From a checkpoint of a small transformer trained on Wikipedia: MLP 896 tanh GELU, learned positions.
MLP neurons of a small language model. Each row is named by its layer, matrix (up: input weights; down: output weights) and neuron, and shows model dimensions 0-191. Each number is 128 + 24 x the weight over its row's rms, rounded and kept within 0 to 255. Numbers have three digits each.
After each neuron's rows, "fires before" lists the tokens most often just after its 100 highest values on Wikipedia text that the model never trained on. A number after a token or word is its count.

L2.up742:123186101125130142113160145120106102157097155091142098147152093084161124108144174129127101116125137106138112104113096109106090113155129106139138172129104129156112126120147112167128154074115140125142107102157179139129109131141136113129157120127144105103120127135126108153147096125149139099111088105112109102119116096124111176109137120099091150157119157133099069180169118131108092137143133128156081116133157174147098127127129157128124083173145134158146159105149132107140109122123162105146109178110131154121152176143115119101129151142133071106096078112098125121103118149126095114
L2.down742:130182117115099125145153175130116089161104158090132101168139102114080112125125190115143101121149137111130110115128102107116108130146116108145102146122124149145115074150128142137142122076100158139146156113117130149146154162078127118103132127160135105155138148130098121133139124140144189131062090123116125098135128109113127169088167143139107163167125156122088110155182125127135122126141132129146129089117118144124124156134118129113114156153166140130146142095166126166143095120116120105149130155119151140100158199145103154110131118123092110134126105117093142070108107104146078116
fires before: "9" 16, "8" 15, "5" 15, "3" 11, "7" 9

L9.up494:097126107095095122109145125150133122117134147098111130138165143152155130132118162099089142122187107108131115117106151139152105139141132133079151152158130130128128152129128153167120081123122146181127144137158166116090133108159073136131103134106135165109084140120183130078175129126107152123111106161129087177097144083133111147124098128116123090115141117122143124132162153135149169123112166095113106137134124079115162113146144109099081126118101115139151113138127096121103142119140157114129128139117165147069126112109118140155137120136132147088155125164110122124148081105093142111
L9.down494:093094140124155130163107089121098111176101150114098060121148143105137123119105170141094145132139119109114152123124120112098105144135105108142153100101128138110138169086146171101173158102164128126137116123166146121141107129088143137134116177170111136148162132134105149112121148134157160103104114125128118118115121136088159150162098146157097122140133143157123080100086147133111111128143124138138124119125093154122123178169139125178146100175111104113130129112178146144118129128148102128082131116081055117127128156137126145142153201100100087091127145133121145136108164129111087132
fires before: "\n" 49, "19" 7

L5.up835:126116154126115119122121126144103102100125128162136141129075125133117127114187162141116094139071110150124090143118144150105118107119138103129142140132147146052131150117155157128119126123143140125201135101163121123141092122136100133073084142099125141141111132129168163099168117160076153152107123098120136129125123126120171109103106157113112138126126132099126117154086153137147121144158121132107141118127157102164183085167126097085125122108142132177165121135117145137137127099101135123091096150134144174153109101107155157159166173117119104120102135147162147128150167111133150111
L5.down835:158114131092126080070105151155085137116160097115127163143113153162127116097140152158120173123123139136165089125132101075124140156110109138107117149119145142090115161162130138133075130145161131145125146146135130147085142099122139109122113108113110111183119138125162135129110120109124132134128129104118095084102092135127122124139102127120169151091096097155097141140135188157157116154130156123127120137122114144105160121172096163120151104120132128119112128163168156128152125106100149138130100136126108114153107156120154093118148109110153049141159148110190190086123138119099145125
fires before: "\n" 24, "-" 8, "s" 5, "|---|---|---|---" 5, "7" 4, "|" 4

L9.up778:154125131095123113152096121146131120142138096166156116120089116143140138144124079124139153112125131126109128110144122160127154141127083129145172121108157139108119145143142179091159157127082128165109156104158126121081127129116131110128128132111147124126053102147130123135154162098127150104134136166168163112149112106155150126114149099097113171157121099110099112140130141115158154134145129142120151109073129119184126149115137110127114118143151153124154169090099160107111123139177145121128103119140183144156138144123156121115129118141085126073122106164128096117168132132088117145
L9.down778:110124134151153147116128075141121145125157110112122094163124149107104117109093135125136150076094144126145117131125115173175118175155118105151111090187126134146138159124142096100088149115101119139163146148164073181121130100111117122116102148153155130133163133063120125119159142117139105057154108132132122114120127090116101084132128167100137090153102155128149118142109131144141103130146153115136126054150122158115158096142137086096140134121106177158111161115144118127109161084114156161118103175135152121145171169096093147137112120135100137106154113144116125126104125116097154099
fires before: "3" 12, "5" 10, "2" 9, "0" 9, "4" 7, "1" 6

L9.up236:103125138134132104107100157068151194141145147165155108145087134129131126115163139133087137124117125137162118120111147137131120122116128161146088100112163147098133138127123081136103116123130116125104087179099151120144142147164101109122131087141116145110135113151169127145128092111106143111135119144125176122140154107145139155138108095155111142120075133095118124122121107126129155115104175123131142098145129132085152126145121090106106133171140145134149135108168085093167106163170113142115084130112117087104147093139140139126147120133147158136109141097117156142094097160108154077
L9.down236:112105130130168141088097100122071109146168159140110148113134094143091132115118114146141087120157152093129082132126158140084104115152111141104128129128104153090107135138103110139108166117143125148085132143120117098137101079102147125135124107143150177141158127118095138139115158112085119164157161105108107118122106175138096132129112154114146127137124152132136105156112130158148097134169130130135126165113151133129123157133090101130102136080165149193127140144117116113153135107094107131156144144189128166147136161178068085085137130133139126110123137121125113137154108113154134140
fires before: "-" 22, "\n" 21, ":" 11, "w" 4

L3.up689:108108144144161117120126072165117139158133151108139137116113121114126125131120163148073141136156141125154135155149128130153118143145111104099112156068145141145115135150130106138121140141124123125101135088165131136134134099079133151131133137154104167106120126130130153145155117154129155078156122160154108174124133107128132121187149103153132135138124116124130129104152090105116128098152124110173084125171139131104115115109139090146120096102121165147129121094135143113090129126099084130125129105154159190131111136133128140114163138149105110118101169101163118111142039096113138109
L3.down689:099117152145113090142121141131133138146189106142112112090086129156137146136114156132150147096167129114133106148154133142173155126126101142094100096079143136145157182096115165142131145080106131155129130093073158161152149099125140113133098127154042150149087083144147161125143143110153154117131114133130119115135107142112101148150132147147133131143154107131151135122130093085067099118139148111104112094161099109137134097119160146106161130070127154130135111112144140104113128151134100148129120113142104139079125147131109146131156155121103127139114095154177131139148111146122097144
fires before: "\n" 47, "al" 7, "ial" 5, "er" 4

L3.up780:170112158114116113130122114135163137143147133129099116138119100115100123121178144110093168151119114136141102147097083142164134162093126105080158115138125109154139089138109141103127208131129155103140138147093128096079148119117172109129174126127141140087136137120153108120137125151120131076102122130069125070086139114153185122100119116120117115116104147143152139130145122118137123135110104137136106137139129134131159113111129141124119136124111144130156154152132139114122113133155125120148040138122126129152142078140182144136172139127147121130089115136136159149070164121107152070
L3.down780:152165076160148165119106129097133156163148127118088179162115141139177111133149110123087168124109147137139078116132114082173137153102130137102125114126130144171139099140152142111105180108152161104132155158107128090106120140163118168092104112119106113080129147124129131134133109134170114102090113134136148142139103135154090133137155152135123123096125119147101091093148132128127127129102114143107108119143116148150106174091148141091138120140140115143136124135162088088141164142119127130096110117135132114148145098109155148114123101113118121157111122140111130087130124091095184090
fires before: " |" 20, "%" 14, "6" 7, ".3" 5, "2" 5

L8.up264:162064091118145140086142103098133157141097084082156130136115126117186112128105136082110115133136103142133096102124141141124108120113141103122137130109084097113094156151127125136092110119146097138102129105114175129111121102070150147128149148126150164127152158133151189145107137139099166111115147147108117137077156138120151181128105147108109119107132108115122119135115105137143155097150180122120137091148154095103152098169112160090145147067109124180102126111114142128108086127124126126133138150148134107156120149101116127165124128198127130139130124148136119114155124124145141126
L8.down264:137109133108133113073101123103100120086154112121167114112112081142152143115085155126121115106159117095176150151136156124140134147129130081108102127130126131101120132110121113105092134142122101140145158135099171165117135100101129187133146121139137163163120145128201134120086126161098129112131135157155091155140119110154184116122100093136108122110080132107117134146128105141137138108105188123161145135118136082149123122141110167092166141090121141181141100148128096110139131095115071146108126105114124119104098106114124130164102152151131162108151101095142143120131126158136119125
fires before: "-" 28, "\n" 19, "al" 4

L2.up549:135167201077101132143147132128152162114118115103145101125133137124141126108114098111152121174153157115084121142136100146077129090110147116084133108119112153159110149149139132101131104113152116142119138147133136126135161152079109150108140157137094118086151097100130106154129100107155154080169128147155146078128101106143117127141032153104137113131140107133134117150096130089148130113145139120124144155099150131130125105141127168131111106134158109122095138099140118167115147141184115119151108150112134137112113133117076149138147140109170128108134099102097161164121142158152118163
L2.down549:127180132079103117133194127150126168111152101153119083138136155155130154146145089121142142146165152075139140154142110146120116118138139086102138102123105114128099140126140120129127100132205096120151122172130097143139141155146093181076115148104122130117143119119117118112138112137129070089130115107162113097078149086128169129125087152113109079132125118105134132171098153073135107099131125129121136142142111110119103153148126157175145098179125134152091132105171112139113128122156131108147109111124142099128092117099111136111117097125154132130095107132115140150133145144182117122
fires before: "on" 20, "it" 11, "and" 10, "ission" 8, "un" 7, " |" 6

L8.up878:121124147137148132128117109118095139158094130119129140191157149130096165107097125136150129144141130130135121100098147113059124128117108168070140168120122127113119142129117139116125146101146111135111128085109120093124127148153112119128117123155110153099131150084141128108137142100117133140101137116090199150119117119133124121146119157088123128100132188125117115107143151195145125101136095106145137166090142120149100162116086118095125123141139145119119136115179152130060091129187108117146165115083120143086142165109126146161156127119116128088107133114138131124153133136192155147
L8.down878:161133174101158072153112122125120112152100146136146138114142090113150142155105152113131152126128162131098095128158123142168108169122144137092112107147126109111105117156107133130152131108120105161118116115126095106108129090121135106114162117146128168107102137143115111153128134119070165164150093100147121123075115100148121123122144128128125084144117196142134108123175154142127178143085088092105125134111180129141143095115138124117107157129100125090172165162129099177144155139109131135122098091135089112121134166148124206142121127129141140114129162136149088080137152144131126162
fires before: "\n" 60

L3.up819:128115119104158122125149157102114164106125147123169130111137155173128155062115148162155148128099124141070131142114134110115145135102126134143109148119108133114169156154070134168108145134121179098149148097095119122091125127108129173096106131165155140116115139120132091137070110129102102134159124119169100110134127143109145122150104130157103155176165123121154183139121134110097131137216163145088129123113106139100115109124150137121116136130084139097132146129076114120160103143149127179169140124131108138125083133123093164122118142114115110155124125138122144146130142089125156108
L3.down819:153162100157113130106112120109133119110146100135093117139121128160125082115120116123120138171148119172139144135132123080135106106162156154127102084163117128120136124118094167166113170156103096118149130135157062102145171124071107183127143190169116129099131167173138137150121127111114137149144110131132105115138137162151134143137093088139123101126097154122146126134121141159096079104119117154105155124158116113126139103082094149120100117158140096101103157105128146155109097130122113138122144129175088121115119118140107145143089118114133075117122120086137118091172151120141127100
fires before: " |" 23, ":" 21, "," 6, ")" 6, "\n" 4

L5.up154:114124090142133105183085111087121114142140148111151122087128101116148140121137129143144130147119124153129119110153123150116097144101127103157153164152137108123168139071103159161130120114152108112136148090131123123123128112139097097101115142160122116146143115153104148120146104118094111133129127142122138141152108105118159146162121151096169140122136160125139154155172078156108144131157122121124133089155119124150117146128066123113141106130146128099144163165121130111138133160141094160153105157123140155162115079125152093154112156085144159076122090150114123093090120131217129117
L5.down154:135096109167124177136089119121097110150099132096109156135151152136106101101092102090120136121116120152155086129156143129171113110092132154148119118115123129136160132159097146158089128112119092151110146197104115127126127120128144113098137135177118101117127115132117136140151095127113134156122134098165120137135130150106154081098122137156156118161204114127128148159151095140130101117158119117163149171165154138113123142099080086163150132124151111065148143124096145177116116142155114133092124106148122203129121122148151114125123141118149137117145115144149114075094121154132128109
fires before: "\n" 23, "," 9, " and" 9, " of" 9, " in" 4

L2.up295:130115086183107110090155131129184122130149076124106126124143146134121130135136158136111128089120075129144147140125117097123118116123188141138138127128150155148185087126112103143126162122152155113094104144149155119085146128129151135096112125135100106135183144129093103151137095179104129124149081110111153129123150122164101135137098172137119147158152141122116147076182127123154148128107145110145093095150125121100134121126108119152163160137099087086148103116091107209126083170145118147132127113144124141117125139117129138134088151114110124124149105121166133124144098145085134161
L2.down295:155123117166113160123133120167125120121145126134120134074126111136122124089130138142128093104103119149142123124161107115122127119137162126108098134118143179141202137129125127081114109098131131108123148098187137129109147093134144154114128153118119145141132134099144088122095082144095135143168075082100142111159069123132127131129127153142093126174140152159173139087135154132139141073149141089127097132115171118133116109131081101138114082111142124131135168186108167113096068130159127108098126135184145137137155151098122150121110126112101103122159117111110144129155123135117104171
fires before: " |" 34, " (" 13, "er" 10, "\n" 4, ":" 4

L5.up285:117154157075108120071103119132147106108133125109104175133151119093156161132108116109109166114140135151179113135141121091114081161154096122144096127147146161093128136075161130152135099134128117133088129098110158116135115103147110135146097131125113189127129111150147160128127118159120124087107125135124108136105142139100175166122087152095115128148175128162115138072125102164175144125107134138151131115120137115112126160123166130145150135113126175136107150163147089112146163106124148132105107089122167150114157145085105156159134117104153151113110135144119120142154104115103149056
L5.down285:114155144149123148142155122128112147145128111161148154141104136112115149122102167103134131130132161103138133113185181153094091138138158109115131104089114115137107149139148145103138129097127120147106173095091155090127139101118137176158102123115110098117123143116131115124093079137097120091134103099161128193124080132150188159117142126124122133148143106131137121159140158137138133123081131136104127136145090125108145146145128122134112117110116171147139136125111127147137117120129100128118151090096095170086118147094127104094103129159134051103140141148149119122128120164119151095
fires before: "\n" 94

L9.up707:117110145066113120171096127104131118128112134102138139107145129155123159108084118117078151098107152207134127125120148121124107151126135150129106139139114163120146135153129167140141150138129099155166127108136101163140141129134143135125099086129133141105143164143208107134134164133110142106091182131110102119109139125134120115126042137107140119164145151170149133139141128188142160138137095128135112138149135130159137136115117137161115116115035120124153126111127114127145128149139119172065121142142127124153119155070132136123109123111165137117122125127127121140166130111103153128
L9.down707:173094139139144131136088112116112158135100125152152104157103122101139166183107115168109098144129119163181116134131122103114121153145156124102115104122143101138117117137159130095115132140127113139098110134119128142130145154129140151119143124122105122121083142169106172123110095090133118039113112122155168065158162143117146121148144109134125144112155131118119139165114079134124084188123179064125138136083139101106118140124134118124107124116144184114154149163090162092126144129147130114122108160111128130122141156163111085123110143097134146130104138144139110119114165124100157045
fires before: "7" 12, "1" 12, "2" 12, "5" 11, "6" 10

L2.up610:118133178150153139141127142107123127142137126107126094100129129111166132122110125134184125135131130076078113154113127149116186148114095099096155133135138159092148106095067123115053112096144148136127171117129148137099136110077117153102144117129133165115147148139102151142146068112134110107200119141114157133132137101118107109097070145136143083141108111128094120134124102161112168103135108134127102112138138130119117138160144154130129135129093152157069146140151122096120142113165134147172130131110110146126119137154081094144138124144113108096110154110133161136144140162157156123
L2.down610:088119144124139143179146159156107127113146129109137127118100090136147130145131121165145116118116116082087095134126140166109168150097126088114134135164137155110114085083121150131063099084142103086150158162121141124133139124099124152096117143155134145147101148157128150129149117140120114097151141149153144142132152088111147105093102141141144098148127084155129134113162108175143135096140132114131086098093129150083144103114103153088137131151101156157041170145122164132158136125162152160178139120149140118108078102184136119162131114107146099085147136077125112117132152138139152131
fires before: "on" 22, "it" 12, "and" 11, "ission" 10

L9.up171:128141116127116156130166133153165082130133123155112112128155139200146153123118152112126172143090149177123152103120124180164141137124158096086113140163144074139105134147142116130109150108111136127157141123129115153114168149148111119111152081126145090083148135146109164101111125120126099080106132088148123095096061141118132125110098120151118109133160123099185158131102158121137150144142137120135120127124114151145108100156107111071082110134127139142156128162169157151134154158136132144132094136128125142143108099140119107099087138087166149181085156121119054109129117110119171135
L9.down171:102134084143125121154128137119140122138151119140084131168150137153147117104093105109131125145090125126134081115125095161112151143172116110129129144143090117103157141151126110161083151118115137146126133151133108160115097077102092103137109163114167089111089124092101122144127117141121133092151112118177110120134113133120109108132130105104119098132086142102089128126145130193069154149102132159152153128163141145123158115153098128131146108110158178123140118156113142111148082069098131132146118112152117126176138171112127134122115105140131136121144115130173149129116118105150140121
fires before: "4" 13, "2" 9, "8" 8, "3" 7, "6" 7, "00" 6

L2.up788:088110128141194144166129122119133134107110145113172141133145166164102136128126119144118131149139091102137140172116131158145137128100123097142124123121140109136085113095154097154105117132107113111126129129120121200134092143141107135118122109150120121092122131112120098106165091139138077114107185152138101107134096133129148136160115131100097131164138164093162168128108185128109122141132089154123108107167201137112121101135102127136133115110149142116153149092129130098115178087146163099126081130107142141071142110162149141120106151116111091144165119111110122107090124132133084082
L2.down788:078107121130189123161115121079171105131135139099143126122165153160120130092111136132143129137163113107139124152117127140171095156118092095149125125137132099152116162104141102130144141134113084082128140140145133181127096147113087124066133121113128134113116123050116112127131115132108099123114152140144076057124121155194167128106127124125107138153124164119137160145113129132124117117174116151161097132156139155143131128154095169102119139107113145138124131090153151115086158123138157118115105127123155157074150106167139153154121179121132128111156143118083101148121158129146093106
fires before: "es" 15, "ed" 14, "y" 12, "ing" 7, "ies" 6, "y," 5

L5.up557:150111121113137106109114125080100097112147125119142146080103099126130097114136131132137127133105136150103141155124120157132108102122172095172103180100118157116094149123186084124130131089127106130090086101155126149143161111087118119092137145136124118146114074147115134152146141138106189122164147139120110144093116116105128131114131125118129116141131149130107152145146122147148122110114161134109133150126110138161124106141107128139141097144167138138108117150124170141136111169121140175139162132082142137110112162131157122171141162119106086094095066190100142120114127158109162148
L5.down557:129119109156119128085123121119119146134108131142172141167174123129157153177136058153141100103171134149183170137128141155123108111126110082109115122143133150135142117144125102140130132150130120122170162145146082145153131163110160119133126149134128132109091092151105107118174127115112105047141085125112087133137097172103141084136125123147180172121183137160171097106090076096150124119121102135101137141118103166109111144135101139114146121164108124128154152129124127105068105093124117101138103125106119105150115127113109156100127102114124099123135082103142116145158099131126127105
fires before: "\n" 18, " |" 17, " (" 8, " and" 5, "s" 5

L3.up493:193117102123105138133106147116162107116141139077150101135102119143119099093138115138128160139131126111116101148131104169123107125126122122098132197097120130099148171101146117115092130188155092152150108138137157141135136113115111122123091120123129156167152148124137150181130144179127143136111152132158112132146128099126140128174143161104119128096123142125188138164124140112090097157151114120158119123083141090147104123146138085122165134104112149110105120107143148092122105155142098093145164168097127149089105113145102156106160168146117118162102130185113093146128117168133122125
L3.down493:133132108131139096158096086155103117163114161124125126110118150117078122092129138130143152093140121182131167116143117081179152136128093097112117110101130111107157104144168098162127113153081122125096165147152112142104121113151184121125120159146070166125157166109120133151120109143133156167135117106156151114146158157100102109153126160123123134145139159099106130139136152111099112142126132111130119178060146108119114132144122122111120144101143137098147110100141132127117076133113147118080106135136139125135138122104133162104114167120137110097158124068190118087148116132109112164
fires before: "\n" 40, "ed" 11, "at" 9, "s" 6, "ing" 5, "ation" 4

L3.up151:147148145141146108119082133094111193162113094168147152140162121124163129105114141116124161094124147128147165161137149119115111117169114164121162102123125132126163127125125147141126094120135106110130124146098122120137109114076116142148088101140129107098095139072158155111120111107128147172140129132076118177114106110143132126090136141132149142126106155098155139119131100176129141128123135132083138114151106134144136114131138177143134137131138103134180106085142105169107142134072084160146170095140111102127133163115116132175149171156080081084089110147126107152157099152142167110
L3.down151:138158127096115155131099163164098161110121109163092099152126169104159113120119161140137147124139177132146108125158135140140124123165129136128154118098147111124155139067107123113171123127103081175126134123141143099111153135127072143118131106156093116139139127099101188089149126085107142082139082105152149144110115127121106134069150178136138158101145096130128143147139118127175142139101154171142094141097120115129144127107147094171145084162123162103164119106174096124123133120137126110125135133112136123102138101152087132154144081147097086137120108165162133118121145149139143114
fires before: "\n" 73

L9.up422:110103134124099106106134139149157168145082110144131152143085115113119136103125127160155116129133185160124141123151168145085129148145166140114084149119124093135125117152140148110168141139118148109088133085109101142072097095120158132172137109123109118099130091099144111125159140136120126130154128114181101133117133100133109126131143119144094131109140136124101140144104110116160145109109111156174129100115116116123146121119114168097128146111106123168114118111143128182090132158144180084134148144123160134162101160095133128136084148183145110158126073114115103198148126202105121125
L9.down422:102151152186139125079114108126129116090107141124108128130131122104105124108099138168117157112137156150136119094177105141167100152077101188112091181119096087114139105164133140172118097071109161078126130100138150128109115087089127105141138123142157136163139128101154131132134170129133084169149122107148134110155115117123182152086123124135152125162112139144094112134162110136096105136148107133172136111092147123128122132107115130135121156139179117134144130163143127161118093142136130125108151103140127147114147114125160134117105135117060188114126116107135138111115152121162147171
fires before: "7" 11, "9" 11, "8" 10, "5" 7, "3" 7, "4" 5

L3.up217:148068132115118134156150124116130114165096152084131148067113150115127125126140173137127132137126137153125144118145138078160140107143184161124104155080120159117118141108145099137122102118113126154139133088161179140115096134135133137147173153139160166154163128141099141157140152129146148111126085162184098160098115123113150125178094129079105140144115147156148116098162108104123118092128130089100090096117083131090106129119159135127161119114144156102130123117137126130092106157131131112111098150103151162131112180139116127104142153150113136118153122101140114134133068123114097113
L3.down217:089130107115139133129112106165097150157143122093132113086150142147154100123139156133103127119112151194179166112157104113129135156151144090116122138083134122100111147127192145125114100134124135141138155106146177112087112119132149142140116125139100141122117142120181104123142126120104165130156080151161105114099101136132147184110152146114134112142161148093133104133141107143095122104105149070128060081107089113148156109159189128133145109109130125159072122158142130127139145127142126139076110102133119113141117119092115151125165102112116130087142141138113127103119146113113087129
fires before: "\n" 86

L3.up169:128113143114097169156089118144121127083114154143144141139147105142146166132125126116113108073117143153130086127131144136147154112169154148118149172129109111125079147115146149135129114128114119140107129094114160054115118137136111105127163171142132162111132123106133135103144101135116147089137110156130136136087127139138083189155121156078098110126130146136102138116129134131134146116120133132110058120108122101103105145123117140091107105115136163137120140116130144129126160128154103121153154124074139145133127136093157169128124132108144110083166167097105142111117158149103152096
L3.down169:136083127137136175127151179130124068158134105138096122125126121119132131150085118099110110097140099135119110115127172122123171102156121099116115138119092137148147165100167151169143115166083116147149151102090153077130094100120100149123106143179118134136155175094115135134147137117118165111111138091150138149146095128137123135153131131102133116131167122115105124093127145152144149142100156145144136097127104105110147149123097121138096087132144118084141124168146108111125160146132141133151173096110135114132095157092088145093116130123162111132181166156120156079131153118113165102
fires before: "\n" 75, " the" 4

L2.up77:110125112156153071142132122136131125117080093138122181130075116143147146095132123131100194121143089171111091105158117126119099106102128105135133109083155149113140161140145093094089125088151135135109129172106146098138126132106159140150139119156101128106107169122189154150160127101120138135095139138096130144093135082157152123113119108123110132097138111111127126135141062176152152134171155145141127135142130165155144131119135093084157131121125105161148143138128162124132107160087106099126172177124168125132131156121125161121119097104105130159118114172133126135101123112166177145
L2.down77:101138127063136111127123118116110113090112127128134143093101095158173122162102162106142182118121141139143147121120128137120144073119098140090108151185121118104178141103134172105117106157102143151137153135116121098123134105134153136162179105133093158132138120083137085113128107129107130134131096109116121121132106136117128130139129111136163134152157113176111105110174134142148112076113162110089129117085119153150136147124105108144174154125130125120115095106149133117119128129125095128103153097120100184145121144122085141098141122165142124140199152123117119114125096172081178140
fires before: "\n" 45, "," 6

L3.up546:149098128135144133117100142120107099121126182112115100078160097154139131092134104143143136149136090149104126113075114143135076185119115111142123152127112145141124145136168121109139086153117152173115127098147135117133056088130093127118126176132149121188114113125108130183161118138110154158130141132124108160129095114146120177166077108149098149145127131140133127165168143135130111148114135163133120091123143115132101160132118114088120130120161162114113150121131162101115113174125085155112144093124122178122101115103138162094178156118104140084149128120136142107119122096149138123
L3.down546:155120126135146093098132092097101121141132120120110137119144132160119174106150113162172143136139131150147129138155132103144128144140123092121142072111162128136120095113138131169117097121141129110101131161120111101151114111113086179168110113125117123083105157098152110179145115111126123187127122125134096131118106138108140142098106130144172109106099167095136170130161115135123118092164101133149094131164114151121148114144120114189104118134177126135108136127126189119078104153151119169116122112117122171181127106142175137118171092097151112077144179121165139121158147116141133134
fires before: "\n" 54, "ial" 5

L9.up574:120082163130156123123100135116129192122143155134113120113161162153122147109124132134131161109143131114131081112133139129087084102113128149123100148137128172109113140106137102139153164121167130147111120127143141130136138107105104147077114123140103198162139124139148123128158128153127125147131115119114096119110137109110145133097100102141119159178097149115089112091148187112159127129171164119116141063137102116111165155169158109102144158172111111156125167141111139108086136184109124123120137082091126130138111130126076131104108137130070111174108111092096129123134128144127118117
L9.down574:135136143127113146067123099102085157149182143137092139133138094111080132104130107130126109102144139143171105115150130156116104137122140121132146076146153083119097136097105184136116132174122100136152117129128122099096103103131117121123158148159123133138107137122148181140170159095117133190113102098153112127083131106124128104126144104082140104123118138137083174112101159169151108120113132148144114179117158151143120128133104116111161150124139177137099164147136123147103064127149052114111120154130167130140109131109137129164102129167123129124123102128108137136139137129117176145
fires before: "-" 38, "\n" 22

L5.up851:148158101146139107127101161078093125122154103051128145139126138104135140090146106176129126143143130128135106090171096163129111174103147093159153127130118122087148118085063126197110120134118143124156128102114116125152140139118092152092140159152115089130147138155140144150103101129098107164104139140125133174101081089147114174097120113130171151148118140124118136167108113165111116114118127076159132162117145111121099147143105086138135124103140157144151124126136099114161144125120113143132142140130127179142079122168157120115135118130138171139142119177121154144094117118170163122
L5.down851:135101103110118177098091114113114117173138108115138106102144154129174148119077129151141140118126159109128077138167105115165144148113111121138167126115136136117114164106102133172097145124085147145133152112103123119132153123156105089099152125157121135125133123141145163142094081136133120132114125118140117175098112078098134157156135115104173117164122128129132125145133066125122111071132101147148157162152175120127104174116123102156093083137129159129146102132116168120140110113138126126088182119183127137144113086170185117131126098124164148116127160140134140126107132125166109099
fires before: "\n" 41, "ag" 7, " and" 6, "," 6, " (born" 4, "ic" 4

L9.up111:126078161130135133119151134145114160124122135135095150138157113124130122128115145172070176120167131116171121125109117096118126153164139144125110084089107174074118149136147103122113146134136132139086110135160155123119127100130099132096142155163160172127110165177129132139089151120113138149093129146159152108123119150103141174105123120105132132111131172118114105134125132106139138161135143143083113152102115163113107123118138159113126094101138132125147203127099118109161094091066102115151126154077094155135139148118098113173115134173106140105117102114125119121109143116099131123
L9.down111:121145110118073100067136126136113113113102128134112125142107150095138124108110133087102139107101151130121120147119130138165102114096126128157131123136097133133133136140179154133090166125107118133113171109107126155105124105148124109126128111150122122145112098112128139159142139139114126177143123153166154147108178082135103113116122128165162124182075182131135093078109133142134103143147152136148142147159204184127101164104108170098084134119153088128157136123137151142093108107164078125107108089168148122137167150170161108104123087136151143134128145151136069108123104106119147112
fires before: "-" 30, "\n" 19, " a" 5

L5.up433:141130144111115094156111132100104122157107112077099152137121156085091121109126125129153136095156110139160094121153118143147186102140117113157156165118107143114123141152131136173093160128119135113147125099127121143126096132126099152119175157105132100152146134142130150139159102133142143110135121118107114118127112112152142170094125085096102093116138126164111112146089113165151137140126102105121130130103150105130130165179131126120097082118105140109189105154110113133131155139114119169112134134159138102099134172111109163155123129129127121139120122144128181099133135108166138144
L5.down433:140108113122162166143119102075158102159141155090131145123149134149143124095140151157103189137124130091150072143106142122131155185123104088117168127135109096113137173124084095163148119143129150119137140093169055152142142100141115111110129144135124084120140150141113141135145094100133167147109120125098137133149094142162145193121133091071145111137139164129120145095146132172119171117109169143124116156144141112135139123121117101102146149110133107147117128159103098121118145096114160136111183086130150162115119093136136140105099139120126179134150134134103144146096105124121119104
fires before: "\n" 22, " and" 9, "8" 7, "ician" 6, "00" 5, "er" 5

L3.up805:077049127108138129113075114093111150132162153144162118121105122117106125107127143128113144146168139153146149155119160161117106102135110172133113116101120156153135105103155104118144121135090177077136108129123108115117131133118108125131174155111136114132126152153088059118141117120107118121120141138135127115127111118102131185097144141189117174134112110124125142129144131112167149155078076131133161102130107162132161122152118167143100103113087144114139103155145118109085108105148117107079124156086126167141118108083131167111143136140167126113105110128101144128131100155156152127
L3.down805:102117073125137105145158159152153156156082139108170126139090140104157103143148144142101100162146170149147141146122156125139118140159122109112118171137151155115120118091149152116139129144102108152122123135151148127105093110147131110109155173154104151143165122123142144164123069133134087111156060143084106123108155130159160132154130129125148137143103095089138150114126130128121124100130129113125113094125115132136094125121158088158118130140113156136101141149146128120118145142070189195102142092115131106128113113112096097134085101167135091154129093101132150134105140073097160162
fires before: "earch" 15, "erv" 14, "id" 10, "ult" 6, "ign" 5

L3.up521:108095126146128104145123139113145148163148142132175151093099142138119172144112133131178076119138123107076137145152158141172128090115118162102100140143167117068179136084110132123174095152121104106121117178133119151131137120148125127117148125091148102136186132122141108136105103125116160074172110139098124143153153117150141099122116068154132124128077171097126121159108081107144159153092100147118154102120159096141136139129125129126160099133096113126167138156131130136163120133127123132138116113127121136115141120115113132156129123139131154169138126105123137162153125115107128151
L3.down521:133149147122176127137142151167126176150142118111132154107151149142126156122096175154122157132146169095119116120097177119103103115112061140108082120097116143112110178131104130110104104133129118129123143121136177134160144106094114120093192092143138108114119112115116133141143113129107150181149100151083083171147159090145138110171082105131099140094113156129146140123146120105120125131127121171143200115113182099120135092110152124139099122152084115135161078134090112124152146101091136149129128118104156168160134128120102133144125098160161141100140098110147127119130097131069138167
fires before: ":" 35, " |" 21, "\n" 8, " v" 4